Part of a small language model's weights: MLP 384 SwiGLU, untied embeddings.
MLP neurons of a small language model. Each row is named by its layer, matrix (gate and up: input weights; down: output weights) and neuron, and shows model dimensions 0-127. Each number is 500 + 40 x the weight over its row's rms, rounded and kept within 0 to 999. Numbers have three digits each. A neuron's up and down rows have the sign that makes its largest values positive.
Before each neuron's rows, "fires on" lists the tokens most often at its 100 highest values on Wikipedia text that the model never trained on; "fires in" lists the words (lower case) most often at its 100 highest values on Wikipedia text that the model never trained on.

fires on: " h", "in", "e"
fires in: "had", "has", "have", "find", "how", "him"
L15.gate353:474460493443447555513481517500522434491563544504407559481484535537467533468434500536439500549578507512460494508446535506462586555529585523511546506427550524518476529486485521492482451501535521508507539494546449482476483509480516517549546511480475578526518514526509551524511420528487475526525533512522529456533434512564490524505395448555530472457499563561436447452508468425490482592472
L15.up353:478504480462522478520518555482504476550475480487442520475515515496461468493449444413480511520517569452490483536479513484508481529516484515445545515520516453547430545560519536533508482436575563444491508459509483637509459465440522451476474494481560505418566480474486557551536478535468441471563525501485520533554462501601483514562531519475490542488504489488447456525436518533479492568482
L15.down353:478447462475487447531475537495476516494502535406497503583499526508485529448447505527524453541574518467510513553492513496539531571517493451489518590565511453517541477521474575444513514480474454516435459456586482537471491534479474552450489456532506476499430440581469558531458531518497559594483526502489538548503520482473513458444429560513534451494510587462459450530480540470462456529497

fires on: "ich", "gh", "ain", "ch"
fires in: "which", "district", "daughter", "school", "though"
L13.gate352:526544462479565538498460521551565484519495502438475487477498504499441467554458484548481583522534541535492480513542437485444460497519467474454524516433428429467509486498562517496504454458531432447523484475459520554462488488477477478503586474481547509434530485568460488526523503503495486510480524395591488457520536520519455482595515469478543439546518518504542537439542535449476445493461
L13.up352:506420490515583557497480512527482509507508510505527458479518474522485561627492462529466474560503530489542504493470517545452609562450459512501502514517456501499512443494503557463570423547531446484504540567505536544512484463490514501469467528526507504541513577523501582456545538455531537534469572460495446454491506483488496525509448459517478542492560460517488531482534470461530501570595
L13.down352:514469442508470440536502458465490488527587513432457457555454541491490480488466584518546473522514501492489482518539502442430482493397425437469501504563497508497459524497482481444490503526486516513539470463532452475451586459504561498568499420500544492524529425492508454493465462525445501456540474517492509477496538516436471499481553487506529511491457610489452495491571539518474466444509

fires on: " a"
fires in: "a", "about", "against", "after"
L16.gate82:424510524516508536500570536521512530454458498416599466452531466455471509527522506492555550534431477492443540473451508495493467483470503557483521479503476567540469483471464514574501517508509530521477528494478461451515478520474524533462537601420518518477511560474579566529527503462394506519512511512519475428440548480447521414483478434576557551471483524480533415476613517500491443507472
L16.up82:478535510497529484500607513496521496523472444499578526453586488538503465562513519565451488474502513554537469493502477511505597540413491493496497558449566593496532549548538508520523502506485531441439542449429513526544459455439535509497473492494556494486524465488529447473451578539572488495438515478522516443493509552517470470536473497525492526532490530497499436529504557491563536478482
L16.down82:477437435471566532533470470449502513483440486457449460449490469475462468526434484507499542566493431554563468557510475499544444499600471556502428524542452563564550421433462503471486500552477548541471527494442515481500484518451534537519502510509475443488539529527512503535502514489503495525454533442557528542502574477483473416460496459531514544414536577552502501519457524521577524561468

fires on: " a", " b", " l"
fires in: "a", "after", "about", "against", "but"
L14.gate362:428502449402405521482555519481461531589525548455453492503496466505516550495533520550454561518530480521489476437460514472473459455482419425537501436486536562577580531483553552410400477435473499484489547521468550526491478483532516490463476542494490425518500552539505544539471480500424501518543541443462492458544499472487488509531563491511526514440536453410587519511567520581502555482471
L14.up362:524524447431493504521536481498543493535498420548513455501475563457490541515501485435481464506478511446534563486483516516490523476501472542514478460504505555493469565480496418604542473534411503452510487472527480524482537492486558493535543445546545508415522485462568468550499538452518553494489536462469546495519520582502429494547517504486491433453532506501529499512573467514560548421546
L14.down362:472496449432499500500485461459473616562519469510531532496500491467527484519494493489459563545515511491470478548450487471456425486495468493510487448460535508497561514453456487483455490432531534451472451476417535549457433476467479502532447535529519508608539453517546565530488511533465495556450540426499552474527566544482493520471467533486520523455504449496571557492591511540505467436428

fires on: " or", " an", " of"
fires in: "or", "original", "originally", "organic", "of", "an"
L5.gate115:539499444451491516481564439533498479522474527460502537431559456580507501522484534490502460525486465404415524466479530490494464431483576504509522457501479530422531468510586506433549530542482471456527546506472424458537514530418498478491434491432561549579547482427485489469534462522506482496457492482524556492506506520465534571430546418505535557530568462490481511474472494507420510460477
L5.up115:506479478436508501452486474507506484470495563478543556458527501487505540500530527532489489521437395403506476495429505530534461440440486557456538491483551587440504442506575561411519468559521519504503535506503452446574539527477522523546435546461551535543534436411442469455525496512499471512468500449599579566461498489482598519491555393510546506544512480530474472479486551552469482461485
L5.down115:487475526571457488471453453472450560467518482508456557516501486429487560488515470508505555538463509420550525523481511622478550438486521585542530478477555541581496518466502548411494446488542546511522459463485546445417525516607534553522524530512470505461496451486473444561498577494527504508515511509580572516443477494517492461457474482470450531486515507528509488485522490515549564549464

fires on: " he"
fires in: "he", "held", "help", "head"
L3.gate18:432446442501491470437529458486442516520469515393477517498539401493486534497526509460506515448485411547453489525468472479420479518464528450515438583496502505538472419494546437543494466452559489482480463524524566557490496520491522479417490532531445502475464441505568560481545541507492512510404463461437550522422481522465512458586514440492449462470485529486525490461524588455492580541486
L3.up18:438491471517468467489483507472458531540438480443489552520533400507549560417502507491459466483493439509502586505451482490450509460500497435509412554477489519497452435526524470532509503434548506458458421529568534535503488532524530479393552526514470493498500389533550627489530512553428527449461508464466520539439534555471492492586483456498461494496532450504496517445512514489519565506513
L3.down18:545483584502514524497438466449416555580447474487467515506453508486533580429499464473447471536489497472546519473502509511513519478515490509458486466447487520478454472571501533476500509516542478497543430429582472545540442576514551511421523490480501463574546440497490525454538536576462488457524544470542502524474502535565486526452476497554532537500499495526465514499490474551468552517534

fires on: " be"
fires in: "be", "been", "being", "before", "began"
L4.gate348:453515504468524498504568434523445485525483462489519576524414441596423486439425532412530610535540474578538456501449465463527560535495553518454533450479475478530532484506517493458466503520561529524445522498544488462460553530445515466472536495559602454568551471484530565518487470559552498480458510506474520526507448495461512491427524509441559505507515517467487485517503510555513541473452
L4.up348:527490443500598496513490522507502387467428435489502478510484588542491455485607418553536436466504484542469558491497494531494458519559484440490534458531556519467540548454495441485507521479511512528511456451538447497488485425484495431483524520511554466486459551541533539510501471507468475514486466478542415501532471517540542494473459497525515424487469525499537542382462526444540533567541
L4.down348:504523466482505536537564489458475447389556495513557421491510510560458488511500498446543560496463496499555531481499482489461486549561460492522495425524485529473537501498506488571464465493502594490488491435524505559553466449455511479490479494481531537509465514459426532504515456516513506473528493445600447577575474537564575458458469474533558475542501473518546559434442553497522482554500

fires on: " to", "ld", "ill", "an"
fires in: "to", "could", "will", "should", "can"
L11.gate232:496515525517495507569528514519424451566477461467462486500437456575558543426467505472505498429564546527476483568617465543528490493508567508444524596545534475533524591505490399516473524510506538497466458516484528497484452512501527541502535433424427502534453480528541497521532522448484564478513480528490503508483453521456532498523524477493522467471547483523507542527522488422521527435462
L11.up232:477484465544457452534468511500519475496464538496444532522506478525530457495480543482538493523569516489472456547510519486415553482532576495542484492537430488559488537513441456531538534570564488463379493543446463435498525481559506542514541572445435506456515602517489458438525499507524504481456507526483483457424479521418453499469531436542525503482518477567543460475471514486491454459558
L11.down232:502464559662489465539501453511416490488502560503493595522411499487489553485503465475542549498501510457485522483468437464537472539524469450507529535473545531447418532462522477556536483553517520481504437517435489476455518573493516511488523520540445511484512476492466432484541595501503463449504542512463581501443521541494527510510498479488478518506542463509416587461511466496522519495470

fires on: " A", "A", "is", "e", "a"
fires in: "a", "after", "one", "this", "as", "at"
L10.gate337:513540527539473519539474517524539489462482515530521549582540480497539489520550590503492491499460504569541558518444498513540447547466571530501498490530475492516492499555412541544523464491579485447458551462514406498504499448476510512473545493503520499513445503518557501443428479595520480617524500491538450454465486532506466431547520400494596519498496556476466487527507513508492476475441
L10.up337:500550504543490471500505433532580419530507522548531521493486563588475497540503453460500494479496489553509518496470444479485491522495505497508446520430460503462531453495463544476476523470525499530504451396431556433408447458504539482536539527561520480530495486529538425555532557503558396562515484480490504515543533456534490515551466486568582494470528571478506536528520495446538497501527
L10.down337:532462473416526499448479499493425469548452443473518460515439430471479558447535533498427456522516532528499556496463505504449534437523459511491531489517527498515435491480525463435513499510577548453494509473533508490438526481484493561469463532547559475461506500431487520537580466483492504457462556599444600506489494537455475474519535495510508601490553502559588485509502543504514432499486

fires on: " or", " and"
fires in: "or", "and", "original", "originally", "organic"
L3.gate355:546491534505536525459576528463520509568465472497511470446475466512434498435492498501486476545499537445452548467482578516458539456479497569503486506476549504581529664526464443483403540489579502540513521467536458441519505487568487517560476485614493465481519558539472489460510548523476523473536497451505507498502550507497505504533584474551473528492477520525474488516506516460492525547496
L3.up355:521494442467475505486497505489482530496503503498534495530511577544473537463431501520497456496455539492512537515540629492476521455505536511448432495524591471535522456629481493498494558543504541509499526468440549499467473450533509532550531482535498469498604513505477482487491500588563476427629413533483473491537550450454476574500498447545507525426500464499502548474459526527514520522494
L3.down355:511529371471509536493504398535441523542510473482437486517498524499445451509521524497537532431425546537460502475472596521477530426557471532449503464559500458518554491466550490481449461545506545485489519491443494466478541501457487452516435544503549502464452536474494455469469418580531482445597525540474558559484545474488542511481446426508493566506537462556553445463473530520483518492521

fires on: "ter", "o", "t", "ly", "ust"
fires in: "after", "also", "until", "to", "so"
L15.gate194:535513461515524551526499511543454520406517565501530477527532536509539517481519515424543397456500504470481465452565554472531480536497510599487538490532487439519454504492458473523499497495486419522441512432481471552463512494543473534519550486538466495466469502469472471442540478524400535477444505598484564554543506435458450507555571555502464519510495488518428532510498515604492500470502
L15.up194:506431469467540458482541524493509538485560487515473583528506479438511529572576537434502473480535481424536536503521554555524572552541435463525489509552404549559566511478477527521473434520466568439502527487499504496461507462523470561431430486531520533494461531581474534524502549530516435476475503513495504535451486522465564496468562482502530516467506439509463460514486463456513511566543
L15.down194:482505506513547488479460457539530443485533476488556489492522490518477457499502500520498579497449500507499424505558490474454397496479526538517491475492550462516436556552478471540523549488455464556494508433422433500544479500503510370520505576519500497508489543417506501452476510455508473504493537462485526446548511499531500470569460438452441473472555523520446587440455560501454536575459

fires on: "en", "o", "ly", "er"
fires in: "been", "also", "later", "currently"
L13.gate130:475482513500501459493497415550506496504577547512499444483521504493509515518548464439538474486571528486511474471473487474497495537448491484481508497442510571550533506515436494459525493432585491520450570460532525488492462491580526598436500513533460570565499510435483496487434499572538578543548501526525450527519487450524512489526467491516591459494505437489554511502526473471557508531617
L13.up130:481460500470508448524491567541441611498514533487523510512470549453550444500471483466509446513515480525492548564446499541470547521550503449545451530563465503473462518537426472536452479496502471462492554475520487520542432496586542531516447465494518471500468540436422506544503485430517498481500488498482529550538461451494461510486499516582556589508498420508472520504426506535512503537453
L13.down130:525513427539556498515504486443458415437532474511516501519501437481515484499570563482562504579511527497483461507491489506464535547526444478400433533455452461549506495494462485517524508473457587482571451533437470481522540528530488461511510535530511496475535461512477525455533555463529435482433529454523478522541466562517500520524492512470440511547486537458436392469471549462419523538483

fires on: "nd", "d", "st", "ast", "th"
fires in: "under", "second", "first", "third", "last"
L7.gate103:500500511513486490508486471535481514469480501486484438563480559497531431483489552493453523464509529531559519497515513489530546521462494522500492501560492468501527529461431530550472471564547542491433492553558489579440517517550442386470502486465540559564498511494516451522522429571452559450445514477509488540465472448579499547531478516488538451495520462512550520520508550493476420584502
L7.up103:582492521536471450453530477460464535533519550500546581575444528471492497472469550562503526527507556422440497484446465485473500542463474472491470501531441513427567541433455487514545543548422460456504481527427401603548450509523514501549504536478519517529500468497386532438553520408462547501488533465488517528512450508528438475477501468525518500519482546473498436533524502471548495481496
L7.down103:565542449494462521486487476518388453509478491520517483583494504483580566427458587501484488530549443510503570565517517506440569482484518553498501547500562519533523455483502487557490455534502502478520487465480492477516532498548471512531508500516526538482448458558534532507539563464498466479529422435566491508497495494417444481527567531585508536503430501577437487536428513505486456476496

fires on: "if"
fires in: "life", "if", "different", "wife", "difference"
L2.gate297:419494529494499488487521540451523451494517518519504463557506573556542479481594505465473511535524518485525554480460536513511572499479592512517476462533438544512532523485456519473472448500532446548535504479500454473496525505550526556529479439507498528469511450539465420470455529442561557458505523474543576484480471531502443590443578546475450416458586564476537505507479533469567536483460
L2.up297:402549524410597530509593532470512539483501528556534491517494500517530425471541521426469460482549491475540519475390492581534462567420463469533543498518488483518486529518551529445500517508516456561498500520462481466479592503545500464535412487507505523519526449489449475468500574498570462502458548486547515511543528452517460485423442499550514482478513518484538565469453581437543506507541
L2.down297:548528615506490515580452530548554447457489478525483521512551502479555477444478525578552542551461502513527503508439471575525436460507448410553526503441525532435515464504514514494531533547487512449507527562506550482550558478486482470527471515501502494488471508493489529462562476500452583505476550538472457562514537471518483459492506450522519447556480442531511602486496532533439417525511

fires on: "ol", "se", "e", "ur"
fires in: "school", "house", "schools", "greenhouse"
L10.gate49:529459526466462460462490473480509493478424461483438482505509548490519497510473589505473516513481530510544472474495450493558500468479510517519475475519584517516434507532447526522543513481521557529514528450518406464401536474540507483474542455507451489487508559578503491479573481466500537470523499580478569484473564519511459495559518490504506521478477554535539498404407484573534515591478
L10.up49:485518467489502478524508459532519489482508562481537531466537494508488550510457545472485433477524490488511455495519529412536454543510568533418496499522522450489481481518539490438434479549543491495551422576613520498529488500509550448466464479536456464406564507529448512492491444616570533477487515511516433529475541494524471502519471446535459523442408495462510544519483579533479482457435
L10.down49:448534507583539470495479521531545524513510514552466506484499553571483494500504502482500526490488495465465502497503498546509493540540482522529429538469529461467554515442510520472472460501530492486428463496488470452474457510530437603472438514525553544522526461407591540568555538472504537450575495444462537568464480505502561476459457526455550573484512510523546490469503490545510535506500

fires on: "o", "t", "f", "ol", " of"
fires in: "school", "schools", "powerful", "brother", "washington", "of"
L10.gate273:485501549560481499508483488434522504516535502415494516438443507433468439470463510510565468455431513503516379473528473517564517532527479531574556574527498525583542499462500515441540524586511480415473503515541515525440541432438564503497480453484526499494566538537442560449529511418492491466420460577449516460506476507522487507544516511577574484473497553527516516436448477525548472547504
L10.up273:490499531426542508470564512475472441485482525479438570497506526512482406612471513477535495528525510517498496480535505548514489532462530470541534422540566535569573470414551478500470481475461433491486448420477490561543536421466486444532532552486511534526560489508465503491421475535471559418509518467515471548550507475507496505559483558464471448428480497509523533513461554502503515580467
L10.down273:430484545539564534517511558534511465505464495443496514515447454482542524486564489522529536464468460499464407581498497489512528488455541493502456545528475460442445489528514504496503532485544467445451476491522406518581452420471457523497552531489460521466533442529485493492509400482518452548487464542515500468473529557543505514541488515498599514541545499500550538480530489524545541491542

fires on: " be", "w"
fires in: "be", "been", "being", "before", "began", "best"
L3.gate364:490545507438445501478471487528481489507475504548572512555457465468498450535500549452496451477520564552521491568465493508465515529477504481585469474541541470458558482549457574483518470539494520497519587503523519534500591560471471434561553503556453402536490523534512492572511517512568466492463514576425498480549555522541456501426511533524554492485472542505530499536505517536528493555466
L3.up364:501569585470479447471506438421512461507473499457564485595461508479528530508486529467511462384487485504470554548485442526491570519531428496519501475537527444493502537560466551502503458549519413562620553543489532570491531538429515501472541519488505457555513505577540481549461523490551460452506499477432533488542477458544460486402521554536525485479495463526516511536480495549538527512506
L3.down364:495513482500528517504524552427492490484514454508554475443502545415536533426463489518519496469516453490456551501522444517481470528467438485492542419516514494521517488464547450503490516483517499555522491498516499477503414537492537525503480491461492533534497500568463531532426546524506506438533469419523518491569458416525555527446499462449531497485494388508476518442512518492560518559475

fires on: "if", "il"
fires in: "until", "different", "scientific", "qualifying", "difference"
L5.gate319:495526548446592537484542490538442491582503479480494554495543482509475537488588490512543514484483530470551507444462553449473501449411456438484495503501544434541524486508528573539503559542416446488484557544540492519402529480540453547463451484506499546479515478532492485485519564590561477451577509502529548508519474550473522500502497551429442474516579516522530449514448549463480438513467
L5.up319:449541502427524564408580509454541472520514495442469464399495483553520480485579507510551554544513507533586500536479480535493552497478478547479518559459457548489580468539455495501443496486463505464531511525425433500508516550510575470509493507513489553528449534500535530514559514527477454496579538447519487508512444544499460471429528582534457515439459488503558480434488536448431567494478
L5.down319:445478521462570511446568518454520482527562470457497471447508480521551461497536490539543506461424569468554492517460485502497525545434473430505516556473409478525482535510482497534518516568473468456531544594509489449447564556485525516498497435535484554500531518524548534480522496524542459459541483542507438577519492573595459493451503487479442383419489498540481453521515560459421501540430

fires on: " be"
fires in: "be", "being", "before", "began", "best", "been"
L2.gate230:496507415491510455548522570490559392529431596444504503584456458480475507522588529492554457519481492526454505511430495481441532464431537464465531501530501450432488542486514500567499425446486578537512547487509506501456457486471455432478576527477504485414534529498524530485459491540506534471486467488494458512523542509523535493456524487494615551518486433543562465504521472494495486532486
L2.up230:472531473495553470481492505433505487469484505427531553507422473434499459455461493559499449476407519485532462452482600474449500558529434465488469478547580459506544558523479441482487511530488463521545590566542479559514461528498569431443601486558456488522491510505540541507476430531510462499528496540494506575543547493588481443456452526485503494485503500474507547464468468526489485465484
L2.down230:493555514503531494428500501478470548433467440478555528511519505528537471457452467540470509515449522523551497441569537530435486512517438513536466443547564522561466454527561475515521582571543461539536457473498504543540453493469463502574487458534488525558415465531474498508472494524523495509477520474538487529542542489528551484437458562496455417495525510473507565439552470569487471476468

fires on: "ld"
fires in: "world", "would", "held", "could", "should", "told"
L3.gate172:445482459473377451529467482540479463476550488545537480473499514523489589509482518522456471503457471565488497448526528469486575496474419412512478543402559508552499559454512467537506529489520449532410553493493536479524370543554544475455555516458535531549505490516495496513545514511529566480477552537493489518553492447478532540530524490533450417514570485439533525512474558510446420478539
L3.up172:536504437538517523510539453534507519495461503470568555431572518464507536517465505493513538482515515456464501561494541501554520435540506550522449512513474463450507523513469552502520493551544569486538473519466537495439543489474434521473459455496447457533482516435504473440487539458501531588487552483480539439458534516502464474531563439541571437467485557503496490465465571456589494565506
L3.down172:488481452518483470530495532536527488462541500541562520500554484540476605490549487530478490487573499497468461561467509503532461460558507504508515571490563485521551505477443536539555456491562547488463491489510521459447471551458468579446508565480493544509464466498458433436604492527477475552520501542434534479504534537458470482545539519533524434506501566521522496539479542441557468514546

fires on: "her", "he", "ed"
fires in: "her", "she", "married"
L13.gate12:429484474524529546449453482514454428456470495497471504524572491435495484479541463501423503452500453459482500517452547414442531477492512578442415549489501493533527561545552491583509480478495543651485520559550500486519480528594562482513522516567561504494549481468540478556491442497488497508534485431518588510508538533526543493518491502436592539498516560518484532488499527521499563539471
L13.up12:547515530550493506536501495559424508483518491551493590507476538532496479497486505504596479447530535565541531554495525496458544505494506507442415473569547523584515499488520473549485586530549448466486463520516516507476414526522482509481521464414432479508456516536480485495521511555498505502499503514458546495500522492488543496499543464546484542503483498514484553604528591505530472469489
L13.down12:544519522444540559499523472490465412571495455466503502480526533510539539513456473538485492584524518496483481414574528508528486452562523517585482490517587475499496537519458453441542506463463499568550540483566456499467499486488480502502490500423447493535505537483445587489509541480479548506497443502560510503511464521561487581514457484506489491534525537549561550457544593490508564533506

fires on: " or", "n", "ore"
fires in: "or", "then", "original", "more", "originally", "organic"
L5.gate177:549430463524505481445514502497552517524425547571470563450465420575516469445457496480536440458455512466471483481455509458525501514490451487371545525506479540498459567487560470458519501504519600528514486483498499465479505510469494505492496507504534467484471512459466456520464462535473452539526483435503511519525525505582516502418444485468458509468573534476449449472561494460550568568532
L5.up177:521569439547494426481449468508545485547505540507537535487498444477512510497435523538513529535562516438557509530505481513472520515474472505513542494526530450510541505429524462512595490530492513569490534507487496505527551489477503528533477522431471506463518555550544529553481519461467474518579469452422535505535552429488489505514484474519561581500537455488531495528431480533477538555455
L5.down177:500580466587491505500481539475460498563475503515482489483565491539530521502449524553512533516497515455469465485484540531510505454484455518513506456462495491564529481498553499514489501584554542554485559547480495406523591510515488545485504548432486493448454503527478524558464461466553501552487528506474517520490448517473479421531476422559512534482530484512470476487535538495467522549596

fires on: "ing", "il", "e", "ad"
fires in: "being", "until", "having", "had", "like", "causing"
L7.gate95:513528483462459517481483556483473576569516459440507448502472484505520419527555413473532515567473563570545576528548531491394505440467487501458473576500469527535433552550525490510457505504503466541440510579479417525521441512466477518493500528479502510504450510528474481497487509446505452539519453477499545475510446552557473548445503549486468497421518517494489487562520508436456491567459
L7.up95:473441523519501533488552481497480585546525487530502502540512561497518537475511458569510558588498486496548522625542474506481454511427471467487448548577483531515539486475490440468475544500443462585438549508473479476538483499566419529515554468426540540435470403481531505541545484497511492528513502464466491535500400603525522562515463475529558450545515464427532483523528518508525505509513
L7.down95:556450471516521449504455540531416521487508498526501496546522556533515587475491516530484468486426493456499442466521529497475568575460524492496498497606485547499453530520472535503504481487434512492490457500464546529555594460490564522490474503575508472438568572524512529533523532580486479447479584433492503497548535506510526456512537508493525542497493473506515470492511619538487473559475

fires on: " to"
fires in: "to"
L5.gate289:552512486483512488498457533438436536531524461431570497478482488492521540496504554441529454480448459498405483478445468470479503489450514561455511507512541531536473497554561520514491479508533510438498505529466479461518552508460479583492520585431512448493499554506447522505454558485508469494470456444450519593495549531513535429509453472513500502496539496523446503569476594540586535500512
L5.up289:512432513523519526557532512486409536501547440457519416492509592530533470449562570483476499474514518455490504511465430494476445538465508489449486530482516522554513489529540459371518535517476550456500507489547499484536557503448527551455498504479493476537473476535463486598526501450482481496517493469423493526493642545536497530528548496484480502426557534504505476491466578551494540518498
L5.down289:479496462580530508542574533533494523516489473501485456550522545488495517486515520496471526462535550529482473473495475573547430506507548444504494483485532566522454476528492536441471502531517556588485475431458498442481441540522503495506476405459421582614492515501492554571530561530480480492576560536554523484488536506495408489524517440515499532500525600486436550470480504510428450463459

fires on: " that", " the", " of", " as"
fires in: "that", "the", "of", "as", "they"
L16.gate216:515469514475367606520508487503560514513512436481557471531486477495538458508581508556538481595561502457503436486469493572534499526408508486489519481509488531562531503499512506474570504427492521443463524495458455467570598512482508490503531454550498471483570553571523573513487504463544552502500531464528483537530470481605484539522481528539554540531537487531462476493477581496529523532565
L16.up216:438484467500525537481489558513506535484532489456508499512485555541522412550526525511513466463420503483468495489578519496486505521520431470386467539551466426512424487480409443492481527514532565491578521529494465517539541486504463475521488495539455483460477502506458478523481437470557459545559423426480528572504548505546440521554542493466528480488558547434477517522544447507520559453504
L16.down216:543575520561500471416498562515508509481540497510519470541419562489456512501498460564476476489478554456541476507462504516461503477549496488546550554492545542496484478504443477457473502580513508542490490543420512557433465512510495535450444518452539532477537490447623481442483514562534487526492501492530532484472507501502495457474510555398523430516513431460495473488477492524492520502520

fires on: " to"
fires in: "to"
L9.gate236:506494526509469457518521547530505485494536483505488476537510499493446520465573518578555567484500524540503568504511519524461535521502531500451510597516507500542441595528512597489532481468500494461447510470547578490459485584559473484494536478558444520516514453483531457495453535549622527441575493476465546512526555548502452525547533469425552488541493434520466453535474510420456545527512
L9.up236:485511528574470561577511513450518496506499473488528487530573556530476502550472511486458473396533430414444544542500476497546446502548515553525523522525508514519498489462483435486528570517531525473473526478448522491478466486413492467526583481462444472531560520557427442524546472503458582419467464610529563478520549466538515496451537460509542429471481547453513550424518496550561534476523
L9.down236:491493512580516482505531444491457584454518427430447568524514491518530509490423489489486509464582580424480480487526465511516455447514539522508499470470460515471475508492472505466496448490496510499514514522410442525506498449424515531562478427438484505515548549598449544505498556495441504474425483475558491495530532493524540455501503507527426447447570505512494549413509558569517523523475

fires on: "ad", "e"
fires in: "had", "he", "janeiro", "have"
L4.gate148:516500460444568495496539539511538476503509536512524462451461491533460575510558487531497549479534507507461496507538544452541489512508491531474523564475479496519529533460536459503434485497474516577494523561599485565466422479467485516574455502477455539583447508517493589471517463505543544503518431570472494480495447500510523405555495578466462518519480503463504470528567555540474514564504
L4.up148:561467514476520564524500540543513566524469490505487469483487562521525437460472606487488486531438469511479429546470477467469529425468493531507528506551509568475418525523447568492466498534502597515479443441461533483482431509470527464444495512510531522470444451500459492585470493536405476496540527435490522450571454540560458425521504548512524522459542502460482486497482526421512523550527
L4.down148:516524434457529452457509563528501457515552462464511525458458483485461524459510505471523484510468590496477488453468508468503513559448483520561479524466516553449514494545537442541506539509505471484536415536532516458477555576488475520494528490569567449458460522505528540446494468483539599511507597493473459457568511545533487474515526466461505488484472488541445524562488503509544528587510

fires on: " A", "A", "st", "al", " his"
fires in: "after", "first", "a", "as"
L14.gate299:460546512514497520557507562503488562517489420556554496512511507548526518467486509460493492556457464538557463477524512457586506488485514505522438511551459546502549544442511534564508496522486480449497526528513439455476425509551529495512591575514438437494466535490544496591530427486462473478499476489494494466559511478502569480518497453479492502492432568546514528503543418480483488472517
L14.up299:481466448519447488452512479526464475476503447550549466522468460498496541475542468561478486512559549540435475469469459518532528545504564525469416416525506526503561502551501497486493547478439490479528464560512452465466528487521454454501590515465520476469459490491557430550545533518488595485506583517461505464575554501543490495499418506523509515488525521424544491497466503513558445561579
L14.down299:518463481447481568536533541503527528528500523448593430477483447472536582536531510573526493471526522480430490544520473458428478435479465504516515522551532510513486494509488536523528507496557497539444535408446441565444494472429557512491511499611515508473477500585497483475513495532518431478484523467492496552489516523461478567519566482511580507540543442431520465482540448495506554519473

fires on: "g", " h", " wh", "ut"
fires in: "him", "against", "out", "off", "which"
L14.gate58:452558513542490539503492548415488471546525490444512555539471505473580530447493499463480455503508547532455480524518570474466583448527520471497490450528473547476441536516475522462447513481452531590473515453470420505509518501492569462442514488533508525472404423534478493480471558427446478541448500453502550522560501568481482495534578412437544447486522558532460563454442465532541473562519
L14.up58:524537502562470510510460521517471528514531531492509444528489561523516496514465481514447458486554470560510502452453493473602565511452470500575537452485486493429437582471505497478528543447516526460581529479514495573490511523498585494545454481580539537524492510450483481584590471432521491547462505487439546531440487463450507458517528565469514394475456513510514512517497467476474493480519
L14.down58:445472500495455501507512520540486444513578489541571486549402505481527472462514524466584440481475524488494480503493446526508517588527530557535468553526496490495498544523446476491540448570451503505496577475472571461489515445510484479499530476606491462505527527532484487475532491489474453462517494521519565468577444498452579461514548510499536493474557507501590414463521494547538519558573